Weights of a small transformer language model: 334M tokens.
MLP neurons of a small language model. Each row is named by its layer, matrix (down: output weights) and neuron, and shows model dimensions 0-159. Each number is 500 + 50 x the weight over its row's rms, rounded and kept within 0 to 999. Numbers have three digits each. A neuron's up and down rows have the sign that makes its largest values positive.
A block is one neuron, or neurons of one layer that tend to fire together. Before each block is what it responds to, as a language model described it from the Wikipedia text at the highest values.

Description: Final word pieces of people's surnames after a first name, often in cast lists, tables or quotations, such as Per-ry, Gersh-win, Takao-ka.
L9.down42:415535479515517502541528438449533515501515514507566452482436501559510502474473356549460498397545629553411494496544535541477516511432561504489556571532437488498518515425631442503527547515535463490583497424542459472631537465513456491543402541522513540470478431543471500461505459480555496385432484481483486477648450472512520526560569502565573463525503531511496485547603562492460474456481505443502416569543524484610538470492511527421493497556505479424452483518613532519494484513474483
L9.down216:481519524499548511487499517494448505472466560482450483466511491507541536538488584513501469396462502455543476391482417442493418512514439519460472544519509541420411489459606413486429552474616424529543471607535467521500460563430437501464538512482511513558480566427427475587538461585601481505509506517491507555543459483607494521531478474465483502406500453546484537547517416604452472438458542419569507477509513497387487486492521460580470489517519645485614630480502460535479526473587570
L9.down254:497482405533576439523436465460446536520461583509444503452578458519516521581471531473483435423536536442518419365465570488455464433478536490533487485538512545443502436484653426530541536588539419456473473453507492492490420428516488434582485425445471550571480466526372517499460432457607495456429514514444532549515436395407545525539506498453502526462553506515500564587536412600476479490493531491477525523546506520533487564461472445511406493550465439460471526419517482492490595492581511
L9.down380:482482485537453559533491492451473491534582420560581547535471528468520531558447475494561565443486481487637541541520453521502507498572459499461404601472428511490540460454457561372537448582517513441508502558538379435501551429451431471420497482472567477482571492446487535583515456491522533484610480516487461501486530544527476590567456452486431441563509429442551497532538486498462477498624420503551477502524498480602535453484443594457464519527565459534535430524609425519462437547512548
L9.down520:481458440444580612553560476478547466532446498532504535497484531531463450428552399487455476519493465437481486501488531465531534530453473491583522463515492494460441393504498499496469568525470402504554572548451507562503499498478548510496466497449413422545622469559495543431399528539577476527442486527540589444622539467481529500611514508418450452466459499462510501485620464523543436476556460470513553456520542501480458534497536491517511490431464482519464542524461610488442459489484501
L9.down611:525530485558526476432510493508576590480497456546522391566533528520466444524537361545567576499505559563506562590490569468480464522589533499447505498545442474592512576470508521503513584521466518497547509488620459471550494556430442568543444496467416512454547453592597583392466519456394493496513498433427479492578486504445461573502580578509488497532405537455479485559507605538478472474518463496522451511521503486516524560456496531558576602474619537480482412463507537423453448535424444
L9.down791:463536464509549496493586484412465494532567410499466464483492487532414434503516448465546517542379393515560428463562454518475495473482500529426511518504532497527509501407453499400504502517482582506474486478529492524440429458565438501604513421546545413523599608507577517426478423456485581446491531511493568519495474518521618505517414474483523559495517468526528508592474458491534502446508531489515555545578494517532515492440473547491503472468521391492531458514552564557533454444567511
L9.down794:453500446533572512489530439479474581455529651579489582505499486495440483482431459489491424495510468516597472518459451461501548502523470562614496451461603544536499509540514583442499451494454540503477490541565414466532515528495463547494562480495499463503617467584490456545404506569516527506468554572545471554594433436449348522510499494451557401462501549380492410572482491570467585559489512472511456451515539520538557587454477521545426491448441519494574552542480496502377500498472466

Description: Fires on the first hyphen after a pipe in table separator rows, and on inner word pieces, as in pra-g-matism, rel-ap-sed, dra-g.
L3.down20:549501519515488521454488523476465502443536494521480406542508488434505447520537510511477551585520410468469482533473637579462462508515471474524487529496482496462463669502654496486558451590512550463513556522495567499492374471598443465470493488506567489494524544504470466619456545422477531570413593536532482543489456555609465480581528486509602528574442450427514555551545512564426607454509502422533430528554491487559595558514466475510528501459477543532603530544458440545480490418417502
L3.down35:462545475467433495478509478469415430514548545446499567480456463438546670536514511480571498498507524506463518527665544599454472471467481513521535491465522444478499496527526491600596467460438588466476444441541498393494465546511535447495494512491404422570468503371452409518521490446500568547543500376503509534559417476499494498586554438496495453432516493482442424523531586453518477582587498574488429497516547360544463566503450453469541574481491579595430470486534582520469424508520528
L3.down83:519525545579462523444485519506524492624416447584482508498587482423521443515392534513435427478465403513491594493462538430627519507512473509503526511571418519564486485529510436586543561481486489588514583415458486537416487496440451566491501456456604461510467490544487420431511478518486502503503443470508536539416450452423572511544510504484518500530413540502476457515508452531589504453505521437419431511391569475528531466514614453521524438539523516486540541607526529490377520501500551
L3.down95:586416545473468498471548572419487548467517440442564502521467518461561470549500555484515437446535617561509549527445494564497533466505571567506452555437439460479495435546435547583488537397469490549518497520475498505574460581530542500472511484453504434467505543435523501551542505563451573535553477464557564559444564555579444516517488538518468570448433444613512492379476570479463443565456529458485495455533501553418460498527533398565611549439476536473591459447497559548545512559460545
L3.down334:483483472480621478492535517536414529443407483440481468495482497385452516528425591524592475533465502456486512559556498487442494525418422510469512435517461478563491448446386428610458444436415489564468549535541587478435536434469435505433496458464550519336509548436511480436445485529563484481507501437472569528473476436475520521533602478550517473441430547583526460515462565450491493520446521523513434498492530472519542496442450508426572382472558485498497470543557468609461580475474522
L3.down354:522547488568543521468405461449490478504497480372497537538526491515510415503575413555542569389514520497378427478579492550536380559521544538431485383485466566453468508567481570490528489514512548559484544557476557527447500563590409549567473513584412476566557429473437501460533421439471491429466499425535477606475509540493554474495504465387392431479419469468513572592481501485438482453520506440512419592513597519513397544414473556571504527536554507446475527547438479482484486529523530
L3.down422:452482549549484485601575565466536466546492476554524465511550403551563539435458540597454459548509506461453434438498497601515488510456519510499431432555514485494480450517382462544416483583551401549458450595667520566487460628600440575521434551479635477546506504472442505502414449531439513483520463476582478619514520509498485481497544517480489509440445505449493593440467458405422458471551537570543494495525484522447476536507509499545489518435470599451528532493557484535513504494502552
L3.down714:445509410432554508506515336492397517478470452549434536489492572447451486490535439489479509523462496543500436413636506543463482534509527546560531489430459527500444498508455533483506435567478507526517455473532505505444397559581456602577490536505538385489407477379465435452474507516554484426487533516490585524500418423520508453490500479385469489445491447520517456475522450477458386484554451471498496522601549539457513514484491567514579518517562520555581508491485493531456500518495565

Description: Fires on "of"/"for" linking office or award titles to their field (Minister of Culture, Secretary for), and on closing word-piece endings (Corporate, Female, electoral).
L3.down36:542508619486557527472408491413513450527497455549433590579417491480590535559506574521564474505558520561438546544504444544620387459419477449527442518441534643450465527522485552459494568573535536482458541469495525458607531444663485437554525402489493489514457496505474443551503549489507423508472497452471464537511425504521389537525477540523432466474509510415467470499539585493517553488494455533490423451511513479425577546516503458504522500351536525530445401412529518575479472507514462
L3.down62:410471434429462486523399467530452498490413529593328620478526446520536494527498426434458468481458496386445495558507532498489575506470486507533487475494442542543462499498521512554501529512534505568444503437476475588504522481443499469467635427477510530447574492518515541532541474497505535458481491557522475529562495400448437485475516485441534490563455592527532469513494471544563518478414533508506598475480498539440464466541488549503438540437609408536474486444546368504409523431492454
L3.down93:456454532491584473442483518529432506528541527486463625546448398501500454526475468458500475458501470500477409547525521424542529523577557443477542530556522459372463516493478505432423432493474471498406555459462409479494474500507518534456437505508467484555511452426491509533495594491454452460378465487422483493469417484483569574483407520518556485616550470504552404609500383498518467543380517508459448473602462523582464499496547530347419475547438490570409458521602526560393443434449510
L3.down118:556466456487507517523566494466545416489533452450481509499532492419441520501553502565561584460505444505563465521549472474460533478522484575517517535464560534504453482516538546489395568626464502561511495442491497502537433530545513564493506503532354531564460453503486479511498514458496516474529532609470462480474462407492461439543437544398621386480484475464547465530464454485494549535488461522579461505477460428565543588525433495567498464443518518468587521535483526469454435511528453
L3.down216:513571534532575533518562508426381541498574501477550628556480545581538483425472558464556447429472472502481556473417552559590552479564520462400505470466600477564503501521473534490483478507599441473528543490449467474479411518491602547521575466458497544606523486497562439521509601457570470481500502551434470467543486510535493406513468535514476489474533501468515468413541588532554504543468545434481490538581464427438573444524403481433525498449490478511432532452454454500456425512473482
L3.down560:517563519559495496621432459453454517426552519526551484439410479504435553441534501506488496442491482489502489488520544524503499532530585626461519457551593516445489486539498489518544439620513524480531509493565425454451557538428578545494521481614564476515530479557535567474519557426530485376437550540512510532597467579500447534482444386428522472492519413444573494517539474561414546576529457513578424528447484449503566498490548481471505526445484446478495429581587524488436442462404496
L3.down599:507475479485564542531542399506425560560599538532450582454469537491543510456521472547493542444475533509543490470549577510529455408522489580570519515548559516541488425471540529428551494471548518531439476538442499499529590504445470602524470544432520521574433615510468458440500549612466512507435525506507447538462464486548446414547569513536507464370517550565399614560479534499470478448541422480505558398552501465468481527513425482434538485348514492598479553457485514416501428492489505
L3.down709:593505566473556511481555490486440574494396473580483587519447489492506505464392589503655437534505502493551421440519522469548528441449485492442460476467495489430549483456507526469503539554499514572498555569500536467450553396476555549503474482492475443534485516502513536447488478520440397529489515520479503481528466481444427492476520596412386451555537398482580546534464523571497544547391533477533567504627455566471552452461603584513426438321483504530480530509438533533443503483462527

Description: Finite verbs directly after their subject, mostly forms of be and contractions: it's, she's, deafness is, which were, I've.
L3.down149:536544516538558477428520502497434532485514571436469462432521520548432465535595566459513543424495523493411554491466513501478507585584503466426495414513536493467513447518450507487539469421559487487450543444544475529508534520504553434498480506360422452465405497470519516487485567610442545409501567574461552393545556454535399415565493467628435477463487488502456504473509418479494407439443549508465536438495487402396504502462521435556411472407514512498491523486537581329501467489562547
L3.down244:476504524593458535561623518507469432446526502423455467472525470436515494529611496504478510518425533474438513460503503522443390510488523433579507484555420493478536444541529439539522463556458537487413478469378472434510493497562468535393523485506486507506432573529444570471561545499540481498465535539560498440476530464496448420490438413552410558542449514467523531522558556543449476458503561493451503488524422530511433474489443465478468472587422529528363494524447477451519526513608528
L3.down375:565545514501509537502546585478469504552464428513535474444496381441443397435512546517604429526483502381437485449517495440549522533554412468504467471516486537469453434578534511474412444536517584422499547535489526517488543435572528485485486425499468502475534478553526599444454623538516589437509482539535498469408466458605507450576481540513437523521515470471430490592484514599493544479455607522580438411441488485504574577525430489472469513514543549483505574475458494484591471434574562
L3.down382:498535506461455530501495484543579503441486536572479509513458444526498589534409503550551510491514484481459554546525538492538462567458574555521495448464518550411465550535458494475462498463491466478511517412485568444549613484473522483435500428548461460493504559484443560569518520524466550460598541561588481542550464440497447485556401531429468402512504453583515502516429501435542581460531505454512473463528469476459612467554576446483483575526449385509569440545477571441497411444530591
L3.down538:529508531462515539617540444521497526419536440504444499420486446461544576529478512489479397479536513515483494530517556531546410473484440507525502456576495514449512430546430569529411525528419486480588494479480469470558452501495449474442571548461469496552391421474494463518562530552479436457460570478548512443499490454486384400592438519466540347499555460455541443598488565416429534514495481493505478502584481507435470494467445496519451551422536439532505486545517427504424511471495504
L3.down540:499450481498515380397433565569423478471483372489425565510582535554454409520515542372416507500539460573571484519426538514447513430539482526530565561503525557496458548532525417550426511451476466510423425464550452633648532522552475441612462485441494533492501515428458466429484484433498514477452493495477496431538473527583435489507493484447417489536468461476514586424493479502570493450489522472444526499429516488543522482556457528513556472559481481514501480579524463436422497560576486
L3.down582:536477558513481505507449450460460502500437602559472624498465507397394529526571516489580406434496624601534488523480551460467458493496543536534437547528591567448529471530524552449497442464481551572475576486439520402534512543508517479573454483418448489453451498492473450425524486565494432559521538547445480470542393579391468491449495527494443352552595461456425597492483492584504422551418516556525627544496422493443500500501500587463584525456527484507524511504580564603554456538522511
L3.down594:538470525530546480502529547523562480373531525519513372553462535493500516498487515511625492464502466520504502454473481536579519502548481522496548472505451468439535518494563489423621476538487587477451515544443498461458562530541617549400487563540434426552471424519470511505418502405472488452491556509469513550480514403450413576514492555455463520522412482581392556383563392501491430509526523473568498507456557454517445485516460422430418532494494520550492418484551513429491347484541508

Description: Possessive markers right after a proper name (the apostrophe or s of 's, as in Lully's, Aeneas'); also his/her after made in debut phrases.
L7.down823:562481499426486444501475482521515478452589474575489483480466546609451454540493433511544516596579525502504486449517419449512521557482454560467523562502467505549486520546486487432536436616499527496504499403571518517406516460504529486531528479479454455494493481481498587504514447557644486457502478405513444525492439453490453406515471507534407530466514539473500423525532504519563517507437535498531461490466488477517500558563511433494481538438583518490507567488510535498584374397563482

Description: Interior word pieces inside a longer word, often place names: the sl in Yugoslav, ta in Ottawa, hi in Lothian, eth in sweetheart; weaker on function words like of, in.
L7.down273:452543528459502494454534578475509504523540560564539534501494484461496442476414542510493503563525460491494445473544505557484499442480507570584495476480573481445454548462588528386458400558466519557444443492467480501496432663468602517573459557463456522447447518527468371486448546550516588558537496395479520576469540500511574490559457619503556511472513477500501510491560487555530491524505460549452585574431487524519504490532492530482392462483477469443422414499484522547462480503491576

Description: Hyphens inside markdown table divider rows (|---|---|) right after a header row, plus ellipsis dots inside quotes and scattered mid-sentence words (of, in, wrote).
L7.down626:428499391422381534463502533486499498485532521552483489449542535471471522532406543463493566497566399556502519494558429479491520472553601470534574443420457506489428529516485523516481478433520467553537606475476547466471482462525469561449418481560539524405528440507549471482521577521491559498518466521462551525501452512475432502454491512468436509469511498533428523460486426564564444523503485566487557521446526519509458506602385547475477456492565494461476478565504489533404543477520492

Description: Hyphens inside markdown table divider rows such as |---|---|, plus mid-word fragments of split words like th-irt-y, f-ift-een, Sa-ša.
L9.down279:507523539448355523552391505505463443521488537472492605604587438431599503490480432414512579506460371488491490425586450531455433498457568518433463520447462523505508507463561512378599449507420423490415562524502445371497483486551462512551541476526466507490517496456543449422530460519422511489439469511565460471438519584539545405532482487511599483461522532536469526545486588466491508445509557522512513521559520499479440479511492549424476487458532491542452458522478470531444455388498457
L9.down301:643569442483461509583576408436498432501386557578507530451484532548498511470455388501451597472433563467568479452494490508512516459561570482555495589484483537482470414550390513593583462526549486515527452475479481514401504479601501429520466503514528454499473526531516379492539505481387448507563482492494543477507551538453430532599496446394506476478585481465553457623519482561479542330506457493527449480492467440528518544506455519451528472534511485510428534516501555503459541588513544
L9.down344:448557529479557485602406497478489541590483470417417553497532442464477439424470495631475431564465522510517519469509478430524545513541387519582407452545483446609591453519480473462543539479476582513565527531535523534449482570473469589493467516535538479413500469503440467455517509555553521470574465487475397453491494458518539498533517523392466517413447577440505452534558527477536535573495508468470534429525542470474473524506467461630594441545509565554484470487440507551558551508443574
L9.down403:452449536437535437572392402475452548596502468486568468515431436395586460445495545536527549442521425498500439502511545586468530491493474468525427542477571584540592433416469529511532436566522518476486470466430576475466495514533526466573524481457493441461553433468458401565407480539472522479541601445559514515501562428536460483566460435486474487502537456457481537505528495515532449505498560620536559469439458534560529495477480626361425573393524501444491429492504529490602586506532374
L9.down599:558544524517458424559393583505497468491532459540475422522487554477471545534599618526542472526509546474417528477484467474514462549518472488569388505538508539548405468445627494539529503451469550499489548501475445550472490504464496472471568569512398428461502478546456484472530448469458511491469439567483551473640404470477506518504598465464501608491596474470536458555458543521484529572514543395551546490484518463545527429419515497598533407555432465503535525605553471505515528603492510
L9.down691:514449503488497536494530431560516570554546462489431444492450453640410461459442526513458416541472481517526436627524467421484415485496450481593552519513605590451520553472471508511437545499476539552503523486526496497497426492523396477482487450445514489527489591520500534435453480518502484457426532593453439546578465513608588477495527407500502590485406484522499421538459547480477522452536543491561428614477450532499520398524369502457530452357470525542549540438533496492532439551532499
L9.down734:492515334508528447508534656493438509494451457425490438561570511435418496497517420456507500480517483479493485569511468477392407564500509354418544505544458501509478530505527510534411510521523533492530544414485477522480501490504499560536475477438484553525585500458485609577449439463561446473570481590547507442535439454588485467546461476445501428529396486542568464513516452550420533565518538520473498451507422513451532506444571504487523533528485412524410517538481551538504478507533475
L9.down831:524487516450404454520569313491430507519471536455423561470484505499437491527596475570565514480546546476538525541422433428499514434566505452423447473497523591467599497474522524434542456527546465529514365512499524517453614540446560392510453516494500448377488523611439490440516515504463629528452432474527559515530530412524391472555482435504537524586552437509563477416517536512428488426515462479552477441383425588428551373544480490536478478496574504469507462456507540533580529594521572

Description: Inner or final subword pieces of words split into several tokens, mostly foreign proper names in tables and lists, like Bol-iv-ia, Ruble-v, Balay-ev.
L3.down71:506495513552546518522564527487499515450526519362459464367583475522523320444374566451550394463524491549489451520493464578534539484503557535400575505407494476454524587485528560405483501525459517515415440419469497529395482548493481531530593565520557466519478492466473520444434371490429566532524496458509519446439527517474484446410516485445610516587437564465515448471457475539522475475447537463530589491550462573471549494473502560503456441430458583516572557514583502495584529488527550
L3.down103:520482528524497570605519464508498533498533460528469597456550514549533559460523475505455520481465484531451531433463422516514583520497482469457438537490508538535442541517443495410484465454544478568575502500418531460374533450494469503390417505543532498579482489503476414510559491425580438543556511497386514586484549548571589501562438546478496570549564458523534499608539474536568484467579433561489507494478538519560450507527467618377376565377501481452505551495438444457427583511543428
L3.down119:488589578414492501561518508480470508538469556435511625490532549543523504505472548474557505433497471382511472483488591499551439525558489486503521546522458584474534470530617570541493515521577513448552519412431501485506581538499537502487477481453486469458547430517542544551608442470497548419522519545561507500502458425460463536492517517497499529503448426487478449531453578561532401579523529603584467528503501527468552538333582572480530534598544511484471483501471556539481445503476430
L3.down338:582499509467533573539482455508523500497486468491576453462627394578430460505609451548517525553442528522524507489568441522539531445556501587570525499451541441527577473558393530483476459567535446485407558524440564429540494468490529442474503509592546418553494510503510413465487483561482512543493522477539451472439459505487457526566567507530445570579521485496502500530518547516493488456538540425458468490474602561550514540552465528446570487455589457514470481519476451450491493480447450
L3.down498:541464520485433536623484661446580509484375482438519518510452491552434500633431509501564495521596497588480464547504421509521461441447535502575507528481501476502507481446585516495483553468586497501419495469544528497524449453589440415468495442452439527382410488509459548463439468521485560432458511488497509469516509427480569503563666471480546520530410489561456521467505495472531519476546545549479479562507458580567528524446526531511453511543479468552456416460479576491505435544604541
L3.down516:544492491460518559539481569578534537500472496520448541580460443425523502524482468508498454550452402520532467506462581539527497534521480381507465480433486496420420413468381427438535420585458472479439479472540492416463410510513456443514480512463563523563418493474480497434489557421538557491549514473468506424532528622474499484523478426527547489522596436508537402468463405447471550493527420484582471476578428554485465462502425489493535510373351493524449560438551553558468591579446405
L3.down592:523620579526416500528524459545495395528381550565415502433452482608504459534532526448518489475453544490408498443518418436589493507505469551539390483526564443452426463539459497481627554477546577529416456562469544534474560531524499505477555520490489487448496492543489533579507469358492494406508584568544419468496440432419543495546623538451489515481538472493423446553454415526486471557437565518584508497465606570485481580494612492532449527369487568507480561528506428465469570511471603
L3.down606:552427508568555501468485557516518524523550472471538492491543457478532580532557460549524518481579380579497496566483429508520502447508525562534450558426537508528559509523485489456491442459486486462459531500488520489564520529468499498524391482528455512580511458513406507509431556418505437455439524532479470488495494603447548453502535458512494420529442444448544552608490438557616486566460461552408502499464490526469456599445507536482471577324538506486488543540490551485409359452521503

Description: Opening pieces of split numbers or words that could stand alone, like £12(1,000), up(grading), end(ometriosis); weaker on "of" in titles/places, table numbers, hyphens.
L7.down97:502387598462480539520491441522498496484469501421537461420533441536562453473524440520496479525466424476501562468615543524434496508498565544557468462475518491421543523551467493425614460457529477560433513548535584508491517463486476454467556389426558506422475438478525512473521479442412460528436511476436574439444439412477503534474381406540509505515405479526494588577524552481453493456441538453586520500526510518557533469401533489492495559383498448472570531453500475468465507431427432

Description: The first predicate word after a sentence subject, mostly forms of be (was, were, be, being), sometimes then, first or now.
L9.down79:551484535567511453460542476467429514605499438478586476497477607566551500544485556338397438596421370574460461471454480546552519555528495467388471535484519508444436480516388534518465501415532546519542548438539615473454468521522525508468450502441488516532492504471449485470479447543438449492480541394541457489472503484434466463465455491495604489525527475424492504533474483488575532521542499447554504466497462490483466461569455480471569486431562412473541468579491439488405553510509483
L9.down132:499534474506491475453592438466475550481477482477436528524556568496582488435500534530549495497540461481471409587475455505589517530527557520453561528447495522571521430531418534419473519503525460578558592574517460514485510467570467418474514611525578488572462504557512476477503476564582448433491550473479487528524489381396433573500428517504435489452594516496477508584445525485415509482544525473485504501572397523550529461470467547418466513392480485538389544539490578427476447508527507
L9.down256:464484497479596509570451557530482533499467371443485579414503460494556447449519473568456494484538485490438497505588488506448510489495515545446428392465465517625523423429425494559458454497492576571475491463462493518518510556449527488488616516450569552500516470470500444454477385428526545477503504479553443583474505506441453453418508512421544541508487475546471531512460510506562430521464540459429425639479462497499477409438433452524464477397525504541509488564488465510352430544585546
L9.down588:413518551480451455491535371485525467588515440534433527589572471567597528531500526492573450502593518475570540532483575563514467546556514548510444557511442533538535532481410557427512507471576510414520504527549509478543453498512484432502457465444512541530521392500521414556480548504644433535522441557462450402490436436524487426536518453515467505551545557546504475490555591419543490497548486469532445536460503562613523472509446592500467516535544488499441470558489438414528485446556492
L9.down596:452540509470488497570542496461530522458552481504514574497479516516471567351435541505466521539507458531416537493454474510444501466473414530483411488554488527528499460449488592584460491474555520500527498433484542498515504490522627549459536475457505516511500521500563480525515438581503424511501403457508535415498521462454571448535497479427525440416485461542512537467489529459497492423470514503492474531525534524434536508453522454564518528510522460497517453541446429392527534602478487
L9.down617:496425571497515430451474535445564431490565476491501487504526494603480469476397481485375484549484579455410518538558573454532520499483551503431472587550490418469519466507453487478517498434568490499534547556498542513529509483465422495523524461439471525462536446405530550532484553487587514475485472519568485473490511550470571595502548522439483559445417559450450448448425533499459542435634479562446516527506513493518552466605462539452477491483451539477469408524430532501507522476489462
L9.down640:540452563489493497451500491507491473526537511470521473563467466460604435501579539576467422476544556510444448495424469516541523500565524494439504468454519544496470488492498381481560414516503474398590560491518481503458463441493422483412568503501580500532540489621390482528449512577608434523508578519553470529453437507477435526453551539496509488499474507555500525528517474508576401511500527491578531506515599556509589516501417478469476387445520569478552500500467424560571426431507499
L9.down749:523517517571534452469535400474482540558551384548538542516483454570495541484474538552515526541460567398503543541487511541514521540524576549527455536454542509444469471547502574395512483507603430493468591569601412406610511446552517535523480473418492476548555549458507500441568509560471574486441550388483556542468582496438430501474502538503504517461528503489499551460411567411482471532501527432478445549437468506600466521541529479491484536436543549559416549482534494415450517513554461